config.yaml
n_layer: 11
d_model: 448
n_head: 7
n_kv_head: 1
head_dim: 64
d_mlp: 896
vocab_size: 12300
activation: "swiglu"
norm: "rmsnorm"
norm_place: "pre"
norm_eps: 1e-06
positions: "rope"
rope_base: 10000.0
rope_fraction: 1.0
qk_norm: true
attn_scale: 0.125
bias: "none"
tie_embeddings: false
parallel_block: false
init: "uniform"
init_std_qkv: 0.0491
init_std_o: 0.0
init_std_up: 0.0491
init_std_down: 0.0
init_mimetic: 0.5
optimizer: "muon_variant"
lr: 0.0124
lr_mult_qkv: 0.7
lr_mult_o: 3.0
beta1: 0.93
lr_head: 0.00506
grad_clip: 1.0
warmup_steps: 0
schedule: "wsd"
decay_fraction: 0.362
decay_shape: "exp"
final_lr_fraction: 0.0
batch_tokens: 65536
seq_len: 512
doc_mask: true
train_tokens: 455900000
steps: 6957
dataset: "wikipedia_en"
MLP neurons of a small language model. Each row is named by its layer, matrix (gate and up: input weights) and neuron, and shows model dimensions 0-95. Each number is 128 + 32 x the weight over its row's rms, rounded and kept within 0 to 255. A neuron's up and down rows have the sign that makes its largest values positive.
A block is one neuron, or neurons of one layer that tend to fire together. After each block is what it responds to, as a language model described it from the Wikipedia text at the highest values.

L4.gate524 [127 110  85 136 128 163  92 120 110 107  87 147 150 149 142 168 141 104 123 136 162 166 124 142 158  71 139 126 135 192 127  91 132 100 101  79  79 131 131 134 110 109 140 147  92  95 134 202  89 156 122  93  94 125 132 105 142  92 160 147 154 156 174  83 115 136 118 139  79 123 117 132 101  55 129 131  74 151 170  81  92 113 130 114 101 137  46 192 150 147 169  97 225 123  61  93]
L4.up524 [114 187 148 112 156 103 187  91 134 123  84 192 101 156 164 160  91 103  58 109 142 143 109 114 143 164 130 129  86 208 104 125 162 144 142 146 118 131 137 133 100 114 138 148 126 111 133 145 134 125 190 201  75 122 107 113  71 141 104 106 118 134 157 117 115  92 123 173 104 170 116  90 171  80 177 141 142 116 122 145 129 117 185 116 163 145 115 133 110 106 109  75 116 129  80 135]
Responds to: Relative pronouns (that, which, who) directly after a noun phrase, opening a clause whose verb follows, e.g. "the ship that never returned".

L3.gate57 [187  97 118 177 137  98  92 165  64 120 154 176 109 108 124  79 165  95 140 118 115  93 136 138 111 140 201  90 131 127 126  82 140 119 129 152 148 172 158 158 155 127 137 154 109  77 107 113 151 141 115 106 124 116 174 106 148 154 110 119 116 126  75  91  99 148 147 110 116 150 123 166 191 146 102 124  54 188 173 134  86  81 112 141 113 160 104 158 143 113 108 127 130 143 185 124]
L3.up57 [133 167 141 108 137  97 173 188 181  73 165 171 171 119  97 101 156 185 138  87 142 159  82  95 159 101 142 161 129 112  50 151 205 110 120 158 106 119 133 154 115 144 143  67 122 158  95 155 159 155  57 110 166 149  83 188  61 105 133 162  95 118 102 173 130  91  99 145 124 168 126 155 129  93 141 146 146 140  82 149 125 118 124 104 127 131 130 118 175 116 183 187 174 208 144  51]
L3.gate182 [108 133  52  89 135 141 147 124 109 123 117  84 125 119  52 135 144 109 155  73  85 187  96 184 117 149 150  93 151 108 143  90  44 109 102 159 163 158 150  89 117 152 121 130 114 121 145 115 145 127 148 153 114 120 132  97 104 145 148 107 127 152 139  33 129 117 116  82 106 153 129 194 108  54 138 152 129 133 113 131 155 200 100 156 219 166  94 190 136  87 131 145 137 158 119 161]
L3.up182 [163 169 124  92 155 117  45 115 156 161 107 194 144 180 100 106 121 102 148 162 141  98 175 159 154 149  76  94 132 158 120 120 165  86 131 162 130 191 140 122 182 143 132  89 115 103 118 170 140 175 142  97  85 133 113 158  89  96  99  85 139 154 124 113 119 186 120 138 205 120  89  94 157  94 100 109 204 171 118 133 111 108 150 103 146 127  76 135 134 136 116 158 126  62 161 137]
L3.gate510 [140 127 111 136 147 193 109 118 108  40  74 128 143 191 154 118  51 148 105 123 128 158 140 143 147 167  97  99 130 162 206 182 169 109  94 115 165 136 132  50 121  95 171 115  93 172 125 194 167 191  76 130 127 116  90 125 171 128  85 150 162 184  73 162  72  93 159 175 163 117 140 175 156 135 195  69 156 134 174 103 133 134 172 137  66 121 121  88 109 185  85  94  85 135 119 107]
L3.up510 [128  88  46 160 124 102  62 129 166  22 165 157  78  83 159 176  93 134  89 142 146  88 149 110 157 135 124 104 129 138 161 133 153 143 121 104 147 162 141 162 142 114 195 182 101  86 119 135 193 108 133 143 107  84 147 159 138 178  28 121 130 129 121 146 148 144 143 140 161  65 140 166 142 147 131 161 151 143 105 118 150  93  51 134  75 141  95  89 146  66 137 134 182  64 176 151]
L3.gate528 [ 80 152  99 152 130 154 119 121 128 116 159 104 121  96 140  76 129 132 137  43 160  88 133 117  77 130 106 157 165 109 112 125 110 127 159 194 157 133 119 122 152  87  80 127 106  99 140 150 148 169 134 101 166 117  99 148 142 145 107 161 107 122 186  56 141 107  66 148 168 130 129 134 111  88 173 157 113  87 163 181  82 144 151 127 101  67 126 125 178 135 110 216 133 125 181  81]
L3.up528 [107 125  43 125 110 143  98 166  95 142 106 162 151 167 192 117 157 109 120 126 156 171 156 194 105  48 162 173 132 157 128 168 161 180  98 142 132  62 134 136  85  96 156 109 153  90 132  78 107 129 134 113 122 135 183 113 130 142 130 119 165 124 176 132 145  97 162 153 160 132 167 130 129  70 132  95 135 116 141 168 133 147 129 182 223 151 111 128 183 161 111 137  68 195 168 171]
L3.gate584 [137 139 167 131 150  84 158 145 153 130 105 113 119 177 165 111  73 125 145  87  97  83 146 109 102 130 158 113 104 134 140 130 113 130 160 117 131 111 111 142 102  95 151 126 120 114 161 149 186 177  74 135 142 188  95 162 126  85 173 163 100  64 153 131 117  77 143 101 132 169 113 130 136 114 108 161  83 107  97  61  90  80 124 148 134 100 138 122 139 141 153 182 125  87 129 122]
L3.up584 [124 189  86 166  86 156 108 169 103 120 143 176 172 159 134 124 131 148 145 121 134 174 160 189 110 125 104  97 142 154 148 128 156 159 112 129 120 114  68 130 154 117 113 111 161 130 102 133 133 125  93 112  91 138 169 128  58 146 111 117 139 157 155 197 123 114 149  90 210 148 132 138 130 142 143 147  95 121 125 117 103 100 108  32  96 101 131  52 107 136 129 152 117 107 150 191]
L3.gate724 [127  81 105 111 160 140 147 123  98 187 176 103 143 125 188 147 136 157 107  97 105 107  74 139  88 122 107 148 140 118 105 149 144 157 102  98 119 100 171 110 125 123 103 175 137 101  81 160 156 118 106  86 137 120 158 100  94 132 100 110 173 117 124  95 122 125 120 116 125 106 105 157  98  79 114  99 155 133 149 146 126 124 112 144 177 130 150 127 104 159 128 118 170 122  50 150]
L3.up724 [ 44 131 125 114 214 181 133 147 148 148 153 175 146 169 144 125 155 129 168 156 123 114 152 142 119  70 115 183  49 138 160 131  83  99 120 105 142 146 165 105 152 174 117 133 172 104  92 137 129 144  88 149 131 166 139 125 111 156 167 153 156 133 145 143 174 122 135 117 188 129 139 147  59  95 142 142 150 119 113 170 106 121 163 113 114 103  85 188  84  60 127 133  87 187  47 124]
L3.gate731 [133 112 179 106  71 181  80 113 153 135 140 128 156 171 114 121 114 155 121  72 141 148 108 104 117 142 153 118 186 111 184  90 114 113 122  99 107 129  87 128 125 117 174 153 161 118 219 126 129 102  31 136 113 129 123 181 104 127 108 123  55  91 167 100 113  99 102 100 160 122 125 109 100 108  91 149  78 172 125 168 155 128 173 130 217 119  61 158  44  98 123 142 147 142 203 123]
L3.up731 [145 103  84 159 148 113  72 186 138 128 117  48  95 139 168 131 185 112 198 140  97 135 105 139 163 111 173 105 128 116 116 111 103  85 100 158 159 117 180 108  67 159  90 165 122  93 112 171 121 139 121 149  86 111 142 129  88 135 153  71 130 121 138  88 194 139 135  91 174 134 169  89  99 116 176 108 124  79 173 115  96 106 153 176  99 140 113  71 124 116 136 137 117  86 125 137]
L3.gate865 [132  65  67 144 124 180 140 131 160 138 168  71 124 152 149 116 124 162 150 114 128 107 136 186 149  72 140 160 124 196 132 103  76 149 191  71 140 197 153 107 135  83 114 153 113 105 122  42 174 164 132 129 122 127 183 153  93 205  67 120 117  96 111 181 161 102 125 107 109  91 113 125 130 199  99 191 100 133 117 111 144 135 117 125  98 149  93 121  95 142 150 141  78 163 101 122]
L3.up865 [108  93 100 150 134 102 134 119 184 138 133 111  87 161  78 145 164 162 111 113  84 122 106 139  65 148 119 165 120 186  72  81 167 115 163 123 154 154 100 120 124 119  84 187 126 188 207 107 142 114 104  89  81 128 161 137 128 165 175 135 135 123 146 165 156 105 120  43  52 103 152 188 143 160 124 153  72  81 142 111 128 148 112  45 143 157 128  85  98 196 120  69 140 124 123 122]
Responds to: Relative pronouns which, who, that, especially which after a comma and a named noun phrase, opening a clause about it, e.g. "Enigma Records, which".

L3.gate85 [ 66 133 146  95 111 166 123 130 111 102 126 108 149 115 155  67  62 137 108 147 169  96 117 113 113 127 136 138 108 116 106 111 133 185  91 119 129 161  53 133 137 154 134 119  87 163 121 134 121 104 165 133 112 112 160 188 142 185 163 137  83 117  87  81 139  84 115 146 104 107 166 138 146 101 159 171 105 111 124 165 175 118 109 153 145 171 167 144 143 142 128 179  86 124 152 118]
L3.up85 [138 106 177 144 130 175 135 104 144 128 114 172  88 117 124  72  65 141 193 127 169 183 167 156 138 172 135  90  82 143 115 143 137 126 109  96  78 100 147 147 168 139  99 122 172 108 117 148 172 104 144  92 123 138 125 119 100 116  98 158 102 129 143 160 159 152 115 190 100  57 180 144 107 132 112 122 113 127 174 141  74 143 124  40 159 109 153 124 109  85 142  69 151 176 139  97]
L3.gate254 [138 124  92 169 137 128 103 153  95 133 120 190 122 115 102  91  43 112  60 169  65 140  81  58 152  96 144 144  76 118  96  97  95 167  94 140 121  99 164 157 125  95 163 165 184 141 149 122  69 133 141 124 130 175  86 163 118 154 106 164 133 159 104 125  71 109 152 159 152 139 137 127  78 118 129 194 217 128 147 106 142  86 109 133 135 102 121 145 139 113 141 163 140 139  60 162]
L3.up254 [162 161 139 179 157 115 108 146 172 166 145 114 147 103 113 113 176 189 173 140 125 164 164 147 129 112  93  86  83 153 115 137 138 197  52  65 135  92  98 120 201 144 135 177 107 146 145 135 174 103 142 133 118 141  76 133 133  98 124 159 124 201  88 143 108 130 153 109 200 193 125 183 151 171 179 132 176 111 194 167 118 108 145  83 172 121  35 154 143 115 125 161 153  62 200 134]
L3.gate371 [168 190 205  97 172 115 129  93 160 173  87 103 154 162 103  76 143 140 118  81 106  80 134 144 148 116 144  77 129 148  77 146 125 180 149 150 103 143  80 123 108 155 122 159 140 123  94 123 134 102 154 131 103 155 160 117 129 115 106 119 102  49 117 114 156 179 119  91 135 174 116 155 118 140 171 194 148 142 152 167 194 102 171 146 133  99  80  58 119 213 144 137 129 111 107 125]
L3.up371 [149 150 125 162 193 179 153 105 223 117 102 178 192 103  45  93 131  97 146  92 142  94 146 110 104 158 144 200 149 132 129 141  86 158 133  87 199  84 116 115  76 128 207 121 140 121 107 114 165  93 148  99 129 155 145 133 176 112 112 135  96 113  78 190 147  82 136 110 143 109 162  95 108 157 149 173 158  89 102 150 189 108  96 143 143 135  85  86 126 131 112  93 168 105 128 114]
L3.gate495 [128 121  97 168 150 145 183 145 154 163 152 110 117 129 112 127  83 129  78 123 137 142 110 109 109  95 113 115  92 151 102 153 101  66 131 145 186  75 135  97 119 136 121 149 125 197 133  50 122  76 112 152 152 137 131 158  87 106 123 101 153 142 107 103 110  76  97 131 125 124 133 112  97  93 162 163 110 193 174 157 150 131 143 147 165 155  50 136 110 121 101 111 159 113 149 149]
L3.up495 [132 108  90 147 114 131 203 189 178 153 193  88 110  84 133 104  87 129 103  90 136 146 147 125 192 141 106 143 116  82 161 170 134 153  98 118 136 112 149  72 124 123 154 142 139 111  99 149 188 109 164  88 121 122 115 168 163 166 100 165 176 157 132 175 138 117  84 125 142 114 148 207 123  73 111 160 141 195 193 141 134 140 135  56 125 141 139 134 171 125 187 119 119  66 196 172]
L3.gate550 [138 141 133 104 176 151 152 175 186 117 145 167 100 144  68  68  85  88 149 109 103 102 102 116 151 179 159 199 108 112 129 121  84 101 150 139 131 161  75  83 120 187 126 137 118  84 148 152 154 128  93 138 155 148 146 110 131 100 136 119 172 138 172 182 148 164 170 104 187 167 116 141 179  88 138 164 138 105 141 134  97 109  91 107 158 162 152 132 109  90 130  81 143 107 155 164]
L3.up550 [129 157 139 131 148 125 182 102 185 133 123 150  88 123 136 167 189 167  80 115 177  86  59 126 126 123  79 133  86  86  58 164 106  88 108 113 116 102 159 169 126 124 128 116  79  76 160 156 112 100 129 117 126 104 125 129 105 168 135 172  96  95 127 121 146 138 127 117 170  94 113 142 112 198 100 147 137 150 186 139  93 178 121  75 195 128  87  94 186 127 120 165 167 126 184 127]
L3.gate590 [171 120 156 135 160 102  96 138 145 126 104 164 148 107 149 100 101  98 166 142 122 138 203 107 154 126 135 109  95 146  79  67 125 107 122 129 225 132 191 122 120 115 149 199 226 139 129  83 121  84 114  41 169 148 128 122 151 183  75  60 135 183 130 170 143 100 120 136 157 119  95 120 141 117 115 144 140 117 165  85 145 188  77 123 127 160  88 156 185 161 104 107  73  89 122 120]
L3.up590 [163 127 120 128 178 147 124 124 162 154  94 106 110  90 137 130  85 160  92 125 176 102 122  73 121 143 168 120  75 158  65 152  79 147 107 119 172 114 124 141 132 151  99 112 125 126 138  87 144 117 119 101  97 116 148  88 123 107 115 181 125  78 100 131 117  95 124  93 129  36  76 156 143 123  90 153 128 139 111 115  81 130  89 105 156 120 126 102 110 103 119 118 141 147 146 125]
L3.gate814 [212 134 144 137 139 173 169  67 145 185  69 193 129  33 132  90 146  93  41 144 155 168 151 131 100 144 138 173 102 125 137 120 132 144  98 119 127 171 134 145 143 160 121 143 192 153 125 116 145  94  51 165  96 164 136 108 108 183 201 105 112 100  92 105 172  98 134  92  97  49 128 121 152 175  91 116  95 139 139 137 128 105 154  58 105 130 168 139 171 142 187  76 150 181 144 148]
L3.up814 [223 124 186 169 117 112 125 101  91 145 164 103 127  83 153 141 120 103  94 154 170 186 133 132 119 108 122 122 173 114 171 138 171 144  59 119 164 133 113 139 156 167 113 118 131 153 186 135  92 122 134 139 103 165 111 141 138 120 106  89 100 105 121 103 168  92 156 125  67 140 140 158 141 122  88 141 171 148 162 178 155  98 176 131 142 126 145 158 154 126 200  64 201 179 166 109]
L3.gate863 [124 100  86 198  82 125  99 168 118 142  82 122 145 152 154 108 100 120 118 134 142 132 150 142  60  80 161  96 138 142 175 137 134 133  97 171  87 125 158 102 121 162 104 164 155 182 126  98 133 135 113  81 189 112  53 200 137 221 150 131 147 104 165 133 164  38 135 131 146 155 122 121  89 164 121 148 128 127 137 156 118 139  89 124 182 146 158 131  97 164 127 149 177 165 128 107]
L3.up863 [168 147 158 155 100 171  97 130 156  60 118 112 118 140 109 110 109 119 144 148 114 144 146 135 125 117 149 114 147 106 141 176  69 104  89 165 121 159  71 100 117 178 110 143 122 153 203 137 142 122  83  83 118 149  88 172 145  94 105 143  92 194 105 160 159 147 147 110 153 193 126  98 166 117 105 160 146  89 104 190 110 169 101 132 122 186 140 115 146 127 111  96 166 134 111 156]
Responds to: Leading pieces of four-digit years (e.g., 194, 198, 4) after born, in, or a parenthesis, before the final digit; occasionally other split numbers.

L4.gate837 [ 98 170 160 125 134 174 116 100 109 150 169 106 125 140  99 153  98 116 179 130 128 115 132 164  68  84 110 148 115 134 168 145 144 139 144 153 158 136 158 108  93 135 153 187 126 117 134 157 103  84 161 132 125 126  67 110  79 186 127 200  81 150  99  98 102 118 140 163  93  78 150 130 152 161 101 120 154  97  77  75  97 147  88 148 196 142 124 116 102  99 151  63 164 136 114 105]
L4.up837 [123 127  97  99 147 183  93  54  84 107  79 176  84 164 109  47  95 150  94  83 158  93 122 118 138 120 144 110 161 171 144 112 105  72 124  76 118  84 123 121 157 132 174  98  72 124 146  93 131 171 146 117 103 142 104 115 125 141 145 133 103 128 151 122  66  97 115 152 138  72 115 163 115  89 121 115  96 163 149  99 148 143 130 133  92 140 124  78 184 155 139 100 152  91 167 120]
Responds to: Last digit of a year, or the closing parenthesis, ending a date span, as in (1906–1949) or (2010–2011). Also fires on table cell separators and years in prose like "by 1995,".

L6.gate57 [194 149 139  64 162  74 137 153 163  93  58 116  85 138 139 187 140 160 108 138  83 158 141 123 162 130 119 105 135  95 111 182 139 103  59 126 135 112 134 130 104 134 114 139 131 119 162 120 136 129 138 125 132 186 100  89 180 117 115 100 129 175 193 133 142  77 152 124 105  99 121  62 107 157 123 157 131  58 134 168  96 128 125 178 145 120  85 106 135  69 131 120 137 143  91 154]
L6.up57 [192 131 106 138 168 140 176 167 172  93 118 124 202 115  62 197 156 162 140 124 166  96 177 111 173 113 146 134 160 160 151 157 160 120 121 117 100 126 106 101 163  87 104 149  76 121 219  76 124 143  96 171 131 116 103 136  90 114 173 174 127 138 130 111 121 113 110 112 134 114 146 152  66  77 120  94  80 128  75  57 129 181 128 150 102 145  60 203 205 111 125  76  90 153 169 166]
L6.gate62 [140 141 145 124 126 129  98  75 208  89  89  83 190 140  94 141 196 113 121  71 129 127 118 161 132 192  96  58 155 152 139 152 132  95 124 177 106 110 157 159 122 137 162 109 116 147 160 184 116 182 101 164  85 110 103 146 135 160 158 125 168 199 128 135 124  87 160 125 113  88 184 142 134 143 152 100 153 135 163 122 123 169 116 139 104 174  54 103 161 145 179 128 172 173 163 151]
L6.up62 [220 128 125  88 104  97 147 137 125 120  85 111 168 159 107 140 154 131 158 108 160 130 144 106 198 131 102 139 125 108 110 134  77 128 104 152 158 155 147 133 118 101 144 100 104  93 157 104 156 123  94 167 158  97  95 147 163  83 145 103 149 168 130 101 107 154 182 103  78  83 146 126  94 146 119  93 134 150  98 128 108 163 129 118 136 161 102 165 191 128  53 175 142 168 121 165]
L6.gate73 [ 83  87 152  73 141 157 160 124 103 139 106 126  63 100  90  95 135 185  62 120 115 168 125 101 123 147 118  87 134 191  79 111 153 183 158 107 130 190 148 126 134 131 160 121 132 166 136 221 187 129 122 173 120 116  93 108 125 122 153 109 139 131 189  97 133 121 155 189 155 148 146 118  85 111 125 120 129 134 155 113 104 101 139 169 107 117 136 148 141 162 139 107 117 121 154 155]
L6.up73 [ 83 132 132 113  87 140 151 127 112 121  69 101 135 123 112 171 139 184 112 100 134 111 150 180 163 132 105 148 195 186 111 138 124 159  97 145  96 131 127 131 156  90 138 143 115 187 110 224 136  81  77 152 133 117 114 149  99 113 206 172  98  80 182 185 157 150 143 158 122 118 185 139 111 130  99 156  89 161  82 128 138  97 156 156 177 167 137 163 135 127  97 154 133 161 210 165]
L6.gate230 [172 116 140 149  99 109 126 149  91  86 103 111 105 129 175  97  74 128 146 165 153 155 130 108 103 140 130  87 101 107 136 126 157 113 173 169  91 123  73 136 152 161  91  99  94 130 133 111 128  60 158 170 119 131 136 183 122  99 125 194  94  85 126 127 160  92 116 139 150 144 145 110  96 116 105 111 105 171 102 120 127 152 133 139 126 182 104 169 165 106 159  97  92 140 134 162]
L6.up230 [ 89 117 140 156  89  80 180 143 157 138  82 131  91 120 120 146  98 100 126 174 166  83  89  92 144 157  98 162 147 110 107 118 155 120 142  90 111 153  19 144 104 140 134 107 144 171 115 146 127 155 102 105 131 176  79 195 123 145 126  77  81 148 161  99 108 120  99 108 123 140 134 120 136 149 113  76 129 165 158 105 152 148 139 157 124 164 120 133 154 132 212  93 170 136 158 104]
L6.gate333 [103  86 113 136 118  75 185  95 164 125 129 149 155  90 129  83 139 138 139 133 141 125 124 132 140 108 139 120 131 104 102  81 117 193 178 109 139  58 139 134 115 134 102 119  88 176 118 109 118 117  99 151 115 127  24 136 106 103 110 109  81 117 137 122 130  85 155 102  99 126  97 162  60 146 136 134 148  85 135  42 126 112  67  73 154 146 118 134  98 122 155  76 106 180 129 153]
L6.up333 [197  70 142  88 128 120 169 177 153 133 155 177 165 141  99 125 134 119 116  75  98 120 156 126 175 148 104 193 164  83 224  88 176 114 211 171 122 147  78 183 105  98 168 126 135  91 106 146  98 135 124 137 109 160 174 125 119  63 109 124  86  98 169 104 106  82 143 109  68 111 165 163  73 120 129 149 115 115 106 145 116 174 112 198  88 140 147 107 118 128 101 124 161 136  82 186]
L6.gate711 [ 74 146 175 167 133 124  81 154 118 111 130 139 116 157 100  53 121  81 139 157 106 129 106  92 126 116  95 159 150  73 129 148 117  72 196 124 185 112 139  72  97 109  67 142 124  88  84  82  92 100 115  80 189 132  86 158 108 119 134 166  91 161  79 120 122 141 133 138 106 141 130 154 159  87 150 154 172  90 176 107 106 105 140 142 145  91  62 130 128 141 100 158 196 147 129  94]
L6.up711 [200 109 131 141 116  56 135 106  90 157 111 151 183 146  95 103  88  78 140 195 128 141 118 106 149 145  70 111 111 105  87  85 179 148 176 126 148 134  94  83 101 100 118 148 194 143  87 166 135 152 164 192 152 209 135 150 149 127  97 151  81 115 122  82 157 116  90 128 111 119 151  69 125  87 116 147 207 114 161 153 103 115 154 153 169 117 147 159 147 128 133 122  81 146 143 160]
L6.gate762 [114 165 117 150 160 153 112 126 141 125 115 136 114 119 156 113 161  75 131 101 102 175 130  86 140 108 137  63 193 142  85 101 124 133 137 111 135  77 135  79 105 170  92 112 158 108 178 176 117 130 128 143 113 142 144 153 105 145 125  87 169 108 170  97 161 135  84 116 156 125 125 139  76 155 106 196 145 149 159  93 128 121 103 108 145  80 109 114 176 136 144  90  98 118 160  58]
L6.up762 [118 138 142 128 130 180 119 150 101  79 152  91 135 105 177  74 123 111 181 139  90  82 175 148 142  87 144 181 131 157  84 154 182 134 187 105 160  74 134 134 127  72 125  85 186 200 138 167 115 123 134 141 148 143  95 183 170 146 106 139 124 119 169 146 170  96 149 171  56  56 109  99 125 100 122 144 102 146 142 109  91  97 153 149 155  91 109  83 192 169 140  85  92 126 190 112]
L6.gate848 [ 92  92 126 166 153 158 108 119 161 145 103 178 133  83 130 170  72 132 153 134 109 100 133  83 155 176  89 136 141 115 150 159 180 140 125 129  95 128 144 157 101 111  86 157  53 138  96 126 112  58 119 102 107 183  61 130 110 115 120 165 106  96 142 100 154 112 157  89 131 148  63 141 187 164 123 159 116 141 106 122 110 108 131 179 158 138 119 140 113 124  88 159 130 160 151  43]
L6.up848 [137 147 142 129 113 178 184 184 117 130  79 158 156 100 135 144 132 115 121 146 133  92 130  94 112 167 121 111 131 136 135 179 109  97 142 130 120 142  96 128 178 108 158 124 147 179 149 176 100 105  85 123 171 128  94 151  78 190 120 155 127 134 123 102 145  75 108 115  80 178 103 134 167 155  91 112 150 121 153 146  73 126 110 151 125 129 129 103  83 155  89  81 170 168 148 140]
Responds to: Birth-year tokens in the opening dates of Wikipedia biographies, such as 1931 in "(12 April 1931 –", plus "(born" and year closers like "5)"; weakly, table pipes.

L6.gate2 [109 128 148 140  75 105 133 141 168 164 140 134 125 120 186 160 138  90  95 119 156 161 149 132 103 165  33 106 153 133 152 139 112 132 122  97 155 119 128 150 156  85 109 133  74 143 133  99 111 125 162 163 153 165 115 146 133 182 114 180 118 143 109 161  85 145  90 107  73 118 122  93  76  97 138 149 114 166  97 126 134 105 118 146 158 168  92  84 172 165 151 143  83 212 175 147]
L6.up2 [122 118 132  59  87 143 126 144 107 189 144 124 110  75 166 155 162  52 128 189 137 150 190 109 163 156 161 158  89 101 130 121 116 146 128 149  84 138 153 149 168 134 124 136 117 118 112  87 112 142  58 108 165  72 172  82 137 139 184 173 146 147 173 173 126 155 114 115 129 152 119 121 107  36 142 147 143 126 212 161 161  79  88 113  72  91 128 185 140 117  52 146 115 118 136 169]
L6.gate33 [179 126  84 108 107 133  80 127 115 145 136 129 141 138 101 169  80 162 136 122 136 177 110 139 123 123 158 120 180 153 134  78 198 146 205 120 152 118 148  45 117 112  99 149 116 128  75 114 169 134  82  98 165  85  90 119 118  56 104 141  93 188 135  75  94 159 128 102 152  95 154 167 122  90 159 149  51 209 100 112 177 117 110 177 112 168 133 190 133 138 149 117 109 158 107 134]
L6.up33 [138 116 100 103  85 143 154  94 129 143 142 158 124 159  70 108 104 121 151 122 146 127 146 190 141 245 125 131  79  96 135  72 137 151  97 138 102  85 121 117 102 140 126 104 102 129 153 118 146 103 138 108 169 117 128  83 133 116  88 154 112 222 118  92  86 106  97 100 147  86 181 121 183  87 118 127  95 116 125  90  55 157  76 134 157 165 118 119  91 140 108 136 104 110 206 145]
L6.gate199 [107 122 106  94 122 133 110 124 123 134 154  84 175 158 136 161 172 135 118 158  99 109 123 113  93 111 108 124 134  86 100  87 104 165  49 116 125 123 108 112  86  85 125 150 103 115 153 115 143 104 118 135 110 171 140 132 130 179  99 150  94 180 140 214  88 182 114 131  90 104  97 162 147 129 133 166 103 144  49 104 159 111 184 155 123 137  99 116 135 186 115 172 125 145 123  71]
L6.up199 [170 127 104 130  76 103 143 106 127 113 141 122 176 107 168 104  60 157 112 221 166 188 172 147  97 136 132 149 141 125  84 122 201 123 130  91 158  81 110 141 131 165 130 153 103 112  96  86 119 125  84  62 107 127 138  93 135 165 131 130 113 133 108 139  93 156 168 194 122 110 111 169 120  83 156  81 113 178 139 136 151  78 124 168 143 125 173 108 100 146 173 181 118 172 180 159]
L6.gate562 [138 114 142  95 117 187  67 147 174 117 132 195  81 143 130 128 148 106  89 125 174 122 147 121  56 201 107 115 140 124 104 103 152 153 124 156 200 130 141 136 136  90 177  73 155 101 126 117 153 112 178 130 184 159 128  76 152 238 155 100  98 136 101 176 110 127 126 116 130 120 141 125 107  80  84 139 105 110  86 138 179 172 119 139 149 121  93 126  97 130 101  71 134 148 104 147]
L6.up562 [ 94 147 101 125 143 131  87 117 113 104 143  77 164  92 140  77 104  88 128 115 133 166 157 159 136 116 114 102  65 155  94  83 121 140 149 168 112 157 112 148 148  55 147 109 149  36 118  97 152 164 168 105 162 132  90 110 138 147 110 109 145  78  90 124 116 135 165 152 121 134 151 140 174 104 126 108 106 178 122 159 112 142 118 132 126 104 132  96 126 121 127 150 141 147 162 171]
L6.gate605 [148 167 107 168  68 175  66 114  91 170  93  84 154 124 133 119 118 101 164 143 112 117 160 118 100  93  80 148  75 172  95 119 123 133 156 123 122  61 164 118 104 120 103 174 122 136 115 151  92 162 128 109  99 140 178 132 151 113 163 166 139 141 187 184 103 136  88  87 110 119 139  61 154  79 100  87 122 129 124 131 118 159 128 142 151 131 112 159  36 165 147 105 134 167 156 147]
L6.up605 [119 144 158 137  71 144  99 163 132 125 155 133 118 123 139 122 113 121 192 130 111 154 146 177 161  98 181  69 102  79  97  92  91 123 140 138 134 111 144  65 168 141 131  57 110 138 145  52 113 110 148  99 107  93 132  94  87 104  99 195  71 147 172 183  91 125 133 141  91 142 127 105 125 104  83 119 143 140  59 129 128 132  80 134 125 157 115  97  70 164  81 167  98 114 113 150]
L6.gate620 [174 101 131 128 148 134  81 162  95  98 176 112 135 130 135 108  93 117 164 111 109 161 200 122 182 152 119 170 107 140  58 129 185 217  91 115 114 115 128 123 205 170 168 142 140 130 153 140 128 122 115  83 110 166 166 117 151 144 153  95 149 133 107  75 106  90 171 163 124 135 107 131 126 173 151  96 115 160 105  98  91  85 145 135 127 108 160 105 159 104 141 137 163 138 167 139]
L6.up620 [129  96 135 115 117 101 150 161 138 121 158 136 147 155 155 107  94 180 126 129 110 114 129 105 154 139 127 164 121  96  89 123 135 119 134 105 163 135 158 124 130 170 155 132 124 140 111 119 103 122 106 121 119 190 108 123 140 162 174 123 112  90 109 120  93 115  88 129 164  98 141 111 131 151 133 177 120 120 130 154  95  41 107 127 176 158 105 114 177 156 168 147 158 131 175 142]
L6.gate626 [115 126 114 105 113 121 115 108  90 155 122 115 134 176  75  78 126 141 133 153 133 147 148 110 165  79 133 173 121 160 127 122  69 149 112 100 211 182  98 113 126  63 129 167 137 103 129  89 114 137  55 117 162  89  97 164  89 131 127 110  66 109 129 155  77  82  80  85  54 131  56 143  40 139  99 164 130  96  99  81 122 142 137  51 180 113 221  97 116 119 117 101 141 214 139 102]
L6.up626 [103 110  60 133 124 153  73 113 112 153 151 136 147 152 117  87  98 104 172 168 107 140 183 143 149 141  97 123 131 102 109 175  87 136 141 152 145 143 137 115 134 164 125 132 134 120 156 133 190 123  93  65 177 134  94  79 181 128 112  87  84 141 155  65 113 154 150 131 127 183 121 128 120 125 173  94 115 172  97 101 100 118 128  68 238 147 130  77 169  91 118 102 120 129 197  92]
L6.gate829 [115  80 106 132 124 100 153 165 118 227 200 134 112 155 124  81 161 127 189 132 133 108  99 194 123  92 184 158 178 142 149 120 129 156 151 128 195 152 125 118 168  73 150  84 111 101 149 101 141  93 141 191  78 145 153  86 140 115 146 143 164 122  91 197 139 101 153  95 108  90 128 177 123  80 122 101 178 114 148 179 210 138 162 147 181 147 170 135 121 180 133 149 123 105 154 201]
L6.up829 [ 86 162  94 146 167 129 146 156 155 208 163 104 113 194  96 144 140 101 159 155  92 154  98 162 118 120 123 124 161 109 129 170 111 162 108  70 111 179 104 103 120 133 107 136 119 114  96 123  95 132 117 123  96 165 159 129 112 117 108 160 118  98 130 128 163 132 139 114 121 127 101 164 172  89 104  85 127 142  85 118 104 120  77 121 133 167 157 121  94 157  88 133 174 120 153 136]
Responds to: Relative pronouns and subject pronouns (which, that, who, It) standing for a just-named noun, right before its verb; sometimes auxiliaries (was, be).